config.toml
d_model = 160
norm_eps = 1e-05
rope_base = 8550.0
bias = "none"
init = "trunc"
init_std_up = 0.0363
lr = 0.00225
lr_head = 0.00927
schedule = "wsd"
decay_fraction = 0.699
train_tokens = 282500000
MLP neurons of a small language model. Each row is named by its layer, matrix (gate and up: input weights) and neuron, and shows model dimensions 16-143. Each number is 50 + 10 x the weight over its row's rms, rounded and kept within 0 to 99. A neuron's up and down rows have the sign that makes its largest values positive.
Before each neuron's rows, "fires in" lists the words (lower case) most often at its 100 highest values on Wikipedia text that the model never trained on.

fires in: "and", "may", "to", "august"
L2.gate269:47 56 42 67 46 48 44 47 45 34 48 32 43 59 64 56 50 59 37 56 46 53 60 55 60 50 76 71 50 42 61 54 49 70 59 43 47 40 37 60 61 49 56 45 45 55 58 54 42 57 53 70 45 64 39 65 61 46 48 64 35 50 44 41 40 53 57 47 58 40 32 52 48 48 44 62 51 53 41 68 60 46 53 53 44 64 52 30 52 57 62 49 69 64 43 65 61 53 54 64 47 68 40 46 63 56 50 51 22 66 29 46 59 61 37 49 52 52 43 56 39 32 33 59 47 58 61 45
L2.up269:44 58 52 67 42 50 49 62 57 47 43 36 65 61 52 56 46 46 65 45 33 50 59 67 58 61 56 65 65 54 62 63 49 58 60 43 42 40 48 60 79 48 59 51 58 53 45 49 54 48 52 71 46 61 42 59 63 53 34 67 41 52 52 43 48 68 46 39 59 46 31 47 51 52 58 42 55 59 45 63 45 39 54 57 35 40 60 39 39 49 67 38 53 45 38 61 54 50 56 38 52 56 41 41 79 61 58 64 38 65 35 60 39 50 52 55 65 47 39 52 35 35 35 58 64 47 76 59

fires in: "have", "had", "has"
L3.gate74:39 41 48 42 53 48 56 44 62 57 60 57 68 63 46 43 55 57 78 49 54 58 43 44 41 61 57 28 47 37 51 41 56 48 47 43 59 33 56 42 43 45 36 55 37 49 50 51 49 34 53 47 50 32 49 42 55 54 51 24 53 60 50 64 47 53 47 61 39 49 47 43 41 62 43 38 43 49 43 51 45 45 42 52 60 65 49 66 39 61 69 45 48 53 57 53 53 51 50 53 74 46 42 51 54 52 63 52 59 32 55 68 75 63 49 48 69 59 38 55 58 56 49 67 47 53 57 45
L3.up74:41 32 46 47 58 68 54 30 53 28 56 43 46 53 47 36 52 49 54 40 55 68 49 43 54 45 49 48 59 56 40 53 43 50 53 60 46 52 63 42 44 63 43 62 63 38 51 56 37 51 39 45 53 60 45 42 43 49 55 35 51 53 41 45 48 50 57 39 43 36 60 67 46 65 47 16 46 51 49 49 56 65 41 63 59 63 60 64 44 56 53 60 42 52 53 69 53 51 38 56 39 55 69 34 65 47 49 47 65 34 53 65 64 56 33 49 66 55 36 47 50 52 59 53 54 66 40 51

fires in: "made", "announced", "signed", "issued", "introduced"
L2.gate438:54 36 47 42 60 47 71 67 57 54 59 55 37 60 58 62 53 72 63 46 56 56 48 61 47 43 53 57 44 60 49 47 61 26 55 60 48 48 31 51 47 56 61 44 50 50 47 53 44 68 57 41 45 43 54 42 61 42 45 39 54 57 52 45 44 63 66 54 53 59 52 26 34 63 56 47 53 62 58 41 43 40 55 39 54 65 58 48 54 35 61 27 52 50 38 63 59 32 53 33 54 61 28 37 44 43 53 34 61 34 38 40 33 53 34 48 67 46 49 48 56 30 52 47 29 52 49 64
L2.up438:56 61 48 55 68 47 79 51 36 51 59 56 56 49 66 52 39 61 42 61 50 62 49 48 60 49 32 50 56 47 41 31 43 30 46 41 56 58 49 48 44 56 41 40 55 61 58 53 47 47 62 53 49 40 44 41 49 46 38 45 46 62 66 49 62 83 57 36 50 59 29 46 46 52 52 50 68 52 52 43 53 57 49 38 61 42 57 36 54 51 50 31 37 78 61 53 51 50 47 57 61 44 44 27 54 51 45 47 69 32 43 61 56 50 57 59 43 64 47 26 40 48 38 38 47 63 53 55

fires in: "end", "described", "high", "started", "ended", "beginning"
L3.gate3:48 57 48 58 41 43 61 57 52 47 53 60 58 65 41 56 51 57 42 48 61 58 46 42 54 57 49 38 44 36 53 40 41 49 66 54 65 32 45 57 55 53 57 55 50 47 47 39 48 67 47 47 57 36 46 56 55 54 52 45 39 51 31 39 60 56 59 55 53 43 55 35 58 47 45 44 63 60 24 36 50 36 63 49 42 62 54 62 57 43 66 42 60 83 54 55 62 45 42 47 58 71 48 50 66 57 51 30 50 27 58 50 54 50 42 58 50 39 59 42 56 43 68 40 29 59 58 62
L3.up3:53 55 56 64 57 50 41 48 47 47 38 67 57 54 60 50 47 56 63 49 48 37 61 43 36 52 41 40 60 55 60 49 58 39 30 33 57 62 76 47 45 61 47 53 43 32 47 42 49 44 66 63 47 39 57 54 39 38 43 43 39 59 44 47 62 63 29 59 55 63 53 36 42 44 36 31 71 35 50 41 61 44 51 35 50 44 57 52 34 43 41 73 42 60 66 48 57 45 49 40 57 53 25 32 49 55 48 52 59 50 53 36 54 47 31 55 52 58 44 50 57 38 48 61 51 43 63 66

fires in: "village", "town", "region", "south", "city", "station"
L2.gate253:51 61 37 40 55 63 58 38 44 52 38 56 54 44 55 48 39 35 59 67 58 50 53 59 47 56 54 62 77 71 59 50 24 48 56 46 56 72 43 57 54 50 43 42 58 50 56 64 41 62 34 45 53 50 37 50 46 53 51 58 59 59 51 37 38 36 53 44 71 46 33 40 40 42 40 50 45 61 34 64 54 40 48 48 47 45 58 39 47 53 65 48 64 64 63 53 48 53 41 54 52 66 52 37 66 31 44 26 52 43 43 45 52 39 67 62 44 55 56 51 32 37 38 47 36 62 75 59
L2.up253:59 75 33 31 44 64 55 60 53 55 55 45 58 42 73 44 50 39 69 55 58 50 47 57 38 61 55 55 61 43 52 51 33 46 39 33 54 57 50 45 61 38 55 49 50 68 52 51 45 60 44 50 44 30 25 60 37 52 52 64 62 54 60 37 47 50 49 55 70 56 34 44 38 40 58 52 36 44 52 53 34 36 50 34 34 47 52 45 54 52 59 47 57 55 55 51 45 45 49 55 50 58 38 52 60 40 54 30 48 50 53 35 45 34 56 52 38 61 57 50 39 44 35 42 45 59 69 52

fires in: "and", "to"
L9.gate222:41 38 54 53 47 58 51 62 35 48 42 33 56 44 39 59 63 41 43 47 58 55 60 57 57 49 39 53 70 45 45 53 49 58 69 42 53 48 26 46 39 51 59 46 58 44 50 39 60 39 50 45 50 57 35 75 40 48 39 57 45 57 58 54 62 55 46 48 44 49 55 53 47 52 43 38 62 31 47 34 49 48 31 51 61 51 62 49 30 59 49 50 40 38 53 44 50 50 49 54 45 35 51 34 26 47 51 60 69 45 62 55 49 71 68 45 63 54 44 46 57 35 57 31 47 45 47 32
L9.up222:59 39 53 58 52 39 28 52 48 68 69 42 45 49 45 47 50 47 55 40 50 52 58 49 40 27 40 43 51 58 44 48 55 56 66 48 48 35 52 34 54 44 58 48 53 59 60 29 37 56 63 42 61 73 47 72 58 42 34 49 46 54 50 35 57 47 58 46 47 37 37 37 46 56 50 38 56 52 41 56 69 65 50 65 44 40 37 61 58 59 63 65 65 48 65 59 50 57 36 44 57 50 52 44 43 59 53 56 59 43 52 54 40 51 62 45 69 50 42 56 61 55 41 44 38 45 61 46

fires in: "october", "december", "november", "children", "jazz"
L2.gate124:47 80 57 55 38 42 61 58 34 50 45 42 49 63 49 45 56 53 48 60 48 46 47 57 49 47 52 60 45 76 44 33 51 51 60 44 45 65 43 55 48 71 46 62 33 41 58 52 54 56 27 60 65 64 45 63 46 48 33 63 62 66 40 51 49 46 62 56 55 52 48 59 72 58 45 57 51 62 33 49 54 24 43 45 43 47 54 32 57 28 50 63 34 49 53 40 55 43 42 39 58 68 49 55 65 35 46 37 61 53 57 53 57 52 52 55 42 59 66 48 37 44 31 35 45 48 46 45
L2.up124:51 60 56 55 45 46 62 70 42 47 60 52 71 49 57 35 74 54 43 48 51 47 45 49 45 56 38 60 41 77 44 54 59 52 42 37 35 50 51 44 53 56 55 52 48 58 51 43 48 37 52 55 70 45 56 62 49 55 26 65 71 66 40 47 51 42 62 56 57 54 51 66 75 41 44 64 40 44 45 61 45 22 46 59 27 48 50 35 42 41 60 58 37 54 55 48 47 47 46 48 59 57 45 52 59 48 41 50 61 36 46 59 28 46 54 59 48 69 64 54 55 49 31 32 59 50 44 46

fires in: "have", "has", "see", "succeeded", "nrhp"
L9.gate193:46 54 72 53 55 51 44 48 40 55 68 49 36 55 59 55 73 49 53 61 56 46 51 54 33 61 59 54 61 42 52 42 49 47 49 54 32 55 54 48 58 47 65 38 30 48 45 72 49 28 57 59 38 41 53 47 51 33 53 49 62 53 57 51 50 57 65 61 55 55 64 65 38 56 52 55 51 40 61 56 64 40 44 80 45 58 58 42 57 54 42 58 30 44 50 47 25 46 46 46 56 49 46 63 50 50 51 54 65 44 53 52 65 40 62 53 60 57 39 64 49 49 51 52 52 34 57 69
L9.up193:39 44 44 43 38 65 55 73 53 53 48 26 62 42 34 46 65 47 36 62 55 46 27 58 50 39 60 62 41 49 34 46 49 43 49 53 57 44 45 70 67 33 62 43 38 52 35 47 29 59 46 67 37 47 39 60 60 62 62 71 60 60 51 44 62 49 40 47 53 61 46 60 55 57 64 45 40 29 39 54 62 36 45 28 43 52 52 33 51 57 28 56 63 41 44 47 44 47 79 50 50 55 55 55 51 58 68 50 64 58 43 62 56 59 61 58 47 45 42 55 50 46 58 55 37 50 50 53

fires in: "an"
L10.gate406:69 62 40 68 74 36 42 58 46 54 52 39 46 50 46 60 50 53 67 59 56 71 57 71 49 30 34 42 52 58 46 64 52 32 59 52 37 53 21 56 39 51 59 49 44 59 40 53 50 55 41 43 52 45 49 53 39 54 54 45 57 52 39 32 49 57 64 43 38 48 62 61 46 40 37 42 54 44 33 30 46 52 48 65 55 73 61 64 44 42 53 46 44 58 66 44 42 45 58 69 51 39 66 34 39 26 45 42 51 49 53 64 54 46 60 50 54 49 30 66 56 51 55 40 55 38 50 46
L10.up406:59 57 35 45 58 37 49 54 59 39 63 43 47 48 53 78 45 50 39 46 51 32 35 65 43 41 55 60 55 54 42 59 42 56 59 56 39 39 43 44 49 53 40 55 45 43 49 51 30 50 59 50 39 61 53 55 59 50 33 51 53 69 46 39 37 49 63 60 52 38 56 70 34 26 34 52 48 51 56 27 52 47 47 45 33 43 57 40 49 83 74 53 39 60 43 65 45 59 51 58 45 62 45 46 44 33 43 49 44 58 31 54 48 52 56 52 39 63 44 48 61 59 35 46 39 65 42 49

fires in: "to"
L7.gate299:57 58 48 41 42 46 40 45 34 25 64 54 49 52 44 45 73 45 60 43 30 59 44 67 48 38 47 37 47 57 53 52 32 51 56 60 60 55 41 50 54 55 46 54 58 36 58 50 58 52 39 37 52 58 58 28 62 46 49 35 51 52 35 62 27 40 55 51 23 47 44 46 39 38 54 53 34 58 59 57 55 52 30 28 48 62 45 47 54 46 35 43 45 37 50 46 56 44 42 59 35 37 60 26 46 49 53 54 49 66 48 58 58 47 44 50 35 61 52 60 51 64 47 36 49 54 53 43
L7.up299:53 65 46 39 64 66 41 72 51 52 63 61 69 60 45 62 42 46 47 49 49 40 43 51 65 27 49 49 62 58 27 46 43 39 45 66 60 68 48 45 57 48 50 50 64 39 48 45 55 57 36 60 44 35 54 52 58 51 46 46 48 42 66 45 51 62 45 37 43 49 53 26 49 51 65 48 56 59 34 67 55 62 36 44 49 51 44 55 70 34 35 60 40 61 52 41 62 41 45 53 40 58 49 54 39 44 52 66 44 50 60 52 65 66 56 61 63 60 53 64 39 52 77 54 60 48 44 51

fires in: "that", "after", "expedition"
L2.gate417:54 39 45 54 19 51 49 47 41 42 44 42 39 61 55 56 55 56 47 59 45 66 45 50 55 42 65 63 49 49 51 52 53 58 54 62 55 49 46 50 50 46 58 25 66 58 32 45 40 32 59 38 77 56 57 53 35 36 36 59 39 56 51 56 39 53 38 48 43 54 27 43 53 34 36 60 45 48 50 55 45 71 48 56 44 57 60 40 51 45 34 34 57 60 45 45 42 38 34 59 60 58 45 34 48 44 66 53 58 34 50 55 34 46 51 64 52 49 66 48 35 49 63 62 50 36 52 49
L2.up417:57 32 62 56 69 66 29 53 39 55 34 47 65 62 41 36 62 54 49 48 39 52 60 33 59 51 75 49 43 45 43 49 27 74 43 36 42 52 59 46 52 61 57 48 40 52 56 57 56 43 66 50 66 55 48 42 53 44 47 64 34 44 55 42 62 48 53 51 51 59 45 62 50 39 46 51 46 65 51 48 56 56 66 61 47 42 61 37 39 50 38 49 63 46 56 56 44 59 35 28 51 42 57 37 42 46 45 45 63 47 42 56 47 25 49 55 47 39 33 54 61 60 22 46 60 61 52 48

fires in: "on", "played", "will", "hold"
L3.gate119:49 50 52 54 66 54 52 39 40 50 57 40 33 43 75 50 58 34 42 47 40 44 49 61 45 28 59 44 64 43 58 43 57 44 52 46 53 70 36 53 44 54 53 53 48 56 37 50 36 50 44 44 37 44 53 37 57 63 54 61 49 42 57 34 37 52 59 31 51 49 45 44 63 58 47 41 76 63 47 47 55 62 54 25 59 72 57 58 48 41 77 53 53 45 56 58 58 43 60 59 60 50 50 37 40 34 43 52 65 54 43 52 61 67 64 49 45 74 56 23 48 59 54 68 43 48 72 48
L3.up119:52 46 52 33 40 62 43 43 66 54 71 39 44 60 49 55 57 35 40 34 47 50 38 62 43 25 44 38 48 52 62 57 77 54 39 52 34 50 54 57 60 38 65 56 48 54 37 44 44 55 51 62 37 37 47 49 50 64 55 60 57 45 56 33 41 42 47 53 62 68 40 53 55 55 72 52 53 48 57 53 35 57 61 49 45 68 68 54 51 44 60 51 49 47 46 57 72 42 70 56 50 50 42 51 52 62 41 51 59 42 57 33 53 51 59 48 41 52 57 35 47 72 63 60 54 45 54 69

fires in: "to", "help"
L4.gate50:58 56 60 58 46 61 52 58 41 78 58 48 56 57 46 59 68 31 51 45 43 49 62 46 50 38 49 48 45 76 61 26 41 42 52 55 53 62 36 45 45 49 61 59 42 43 56 44 57 61 59 43 50 69 51 34 47 31 47 45 30 64 59 48 50 40 57 37 36 44 47 32 33 33 56 46 53 47 54 58 52 45 38 54 59 39 76 63 48 27 55 46 52 38 63 59 47 37 39 46 46 54 54 32 36 55 54 46 65 39 35 46 57 51 61 47 56 51 51 55 62 46 54 43 60 26 39 43
L4.up50:55 53 74 39 55 56 49 44 52 49 52 51 64 37 40 66 51 41 54 35 52 52 41 50 61 61 48 37 57 57 62 37 53 61 53 64 68 44 44 42 59 37 36 60 43 47 45 47 39 61 46 59 60 59 71 33 53 48 47 39 50 47 64 58 50 38 42 48 60 46 48 32 41 62 52 53 66 43 71 49 47 60 65 50 44 38 52 54 50 20 59 58 56 50 42 57 56 36 26 48 59 47 55 44 53 60 35 59 60 53 36 55 45 54 52 37 57 64 55 46 55 49 63 41 43 30 39 50

fires in: "10", "11", "13", "0", "50"
L2.gate403:36 32 37 66 45 55 74 68 36 59 51 54 62 42 35 35 32 40 56 36 39 43 55 62 56 60 31 63 55 38 39 47 58 48 47 52 59 58 79 59 65 46 42 71 57 33 32 31 47 55 43 38 58 43 56 71 50 40 54 49 57 53 44 47 57 61 41 54 44 52 45 50 49 61 65 36 60 49 45 35 52 48 49 64 55 52 46 59 48 60 46 46 66 35 66 53 48 35 30 41 47 63 59 50 48 55 41 57 40 51 51 45 45 56 43 44 60 48 59 33 51 54 53 40 52 54 64 51
L2.up403:22 31 50 67 50 64 55 78 44 57 40 62 46 40 32 42 52 38 68 47 43 59 48 52 60 58 38 53 66 55 67 49 52 45 56 75 51 56 77 51 49 33 48 57 76 50 55 36 51 69 51 38 52 64 51 46 50 45 52 40 50 50 43 43 54 50 59 54 47 64 58 54 41 56 64 42 50 45 52 49 52 33 40 59 41 46 44 51 34 62 37 50 54 48 46 39 45 43 45 34 47 48 44 44 55 49 47 63 42 44 50 58 39 46 57 47 58 28 56 50 55 34 65 37 53 49 70 59

fires in: "also", "that", "which", "such"
L10.gate403:70 71 53 44 47 33 59 63 40 48 51 50 46 58 55 64 53 41 68 49 55 41 58 42 49 35 31 42 45 39 47 57 45 46 44 49 52 66 50 49 56 50 56 49 59 69 62 46 45 49 48 54 49 51 48 36 63 40 43 25 39 43 65 58 64 53 54 48 55 56 64 68 46 55 58 24 56 61 44 43 57 57 33 54 30 68 63 45 51 59 44 27 33 52 47 53 45 61 54 50 51 40 55 59 56 51 48 57 65 44 47 44 65 31 70 47 74 66 34 45 32 42 55 65 52 40 53 45
L10.up403:42 39 50 46 52 53 61 54 57 57 65 45 41 55 32 68 56 43 53 29 43 50 62 49 58 48 48 65 45 62 45 45 48 41 44 59 67 49 64 43 47 51 62 50 46 51 59 41 33 37 63 57 46 51 55 61 61 56 27 48 37 60 74 66 51 54 64 27 61 43 54 48 48 44 60 51 56 54 57 63 49 41 55 43 50 56 48 45 62 48 57 35 46 37 33 40 59 53 58 38 52 41 49 39 44 53 52 55 52 57 59 47 58 37 60 44 70 50 51 38 60 64 49 53 81 53 40 60

fires in: "an"
L10.gate157:42 56 39 62 57 32 43 47 45 40 66 53 38 40 43 53 40 50 53 51 38 58 61 61 50 45 30 46 60 49 53 53 47 33 47 41 53 59 43 56 54 57 61 55 50 33 42 57 47 54 32 49 69 65 56 47 49 59 54 51 53 52 41 48 47 46 48 51 24 47 55 41 64 46 28 35 57 34 28 59 42 62 50 52 62 54 63 51 34 57 44 46 50 58 62 63 48 60 42 64 50 54 63 53 53 34 56 49 63 39 51 61 76 54 58 43 46 55 43 68 58 47 63 38 44 44 54 53
L10.up157:68 53 54 41 43 47 46 53 53 59 58 42 41 35 34 51 50 55 40 52 50 42 46 53 64 45 42 50 38 55 69 43 45 54 43 31 51 31 48 49 30 49 49 51 45 69 37 52 36 49 55 66 61 58 63 45 49 52 33 62 57 52 49 49 35 49 29 65 43 32 52 49 48 52 55 63 43 53 45 61 47 71 33 52 60 54 49 63 72 58 48 45 43 54 57 61 58 57 60 63 48 58 38 60 63 42 66 46 42 57 62 70 58 32 46 72 47 57 53 66 48 58 54 41 35 55 37 50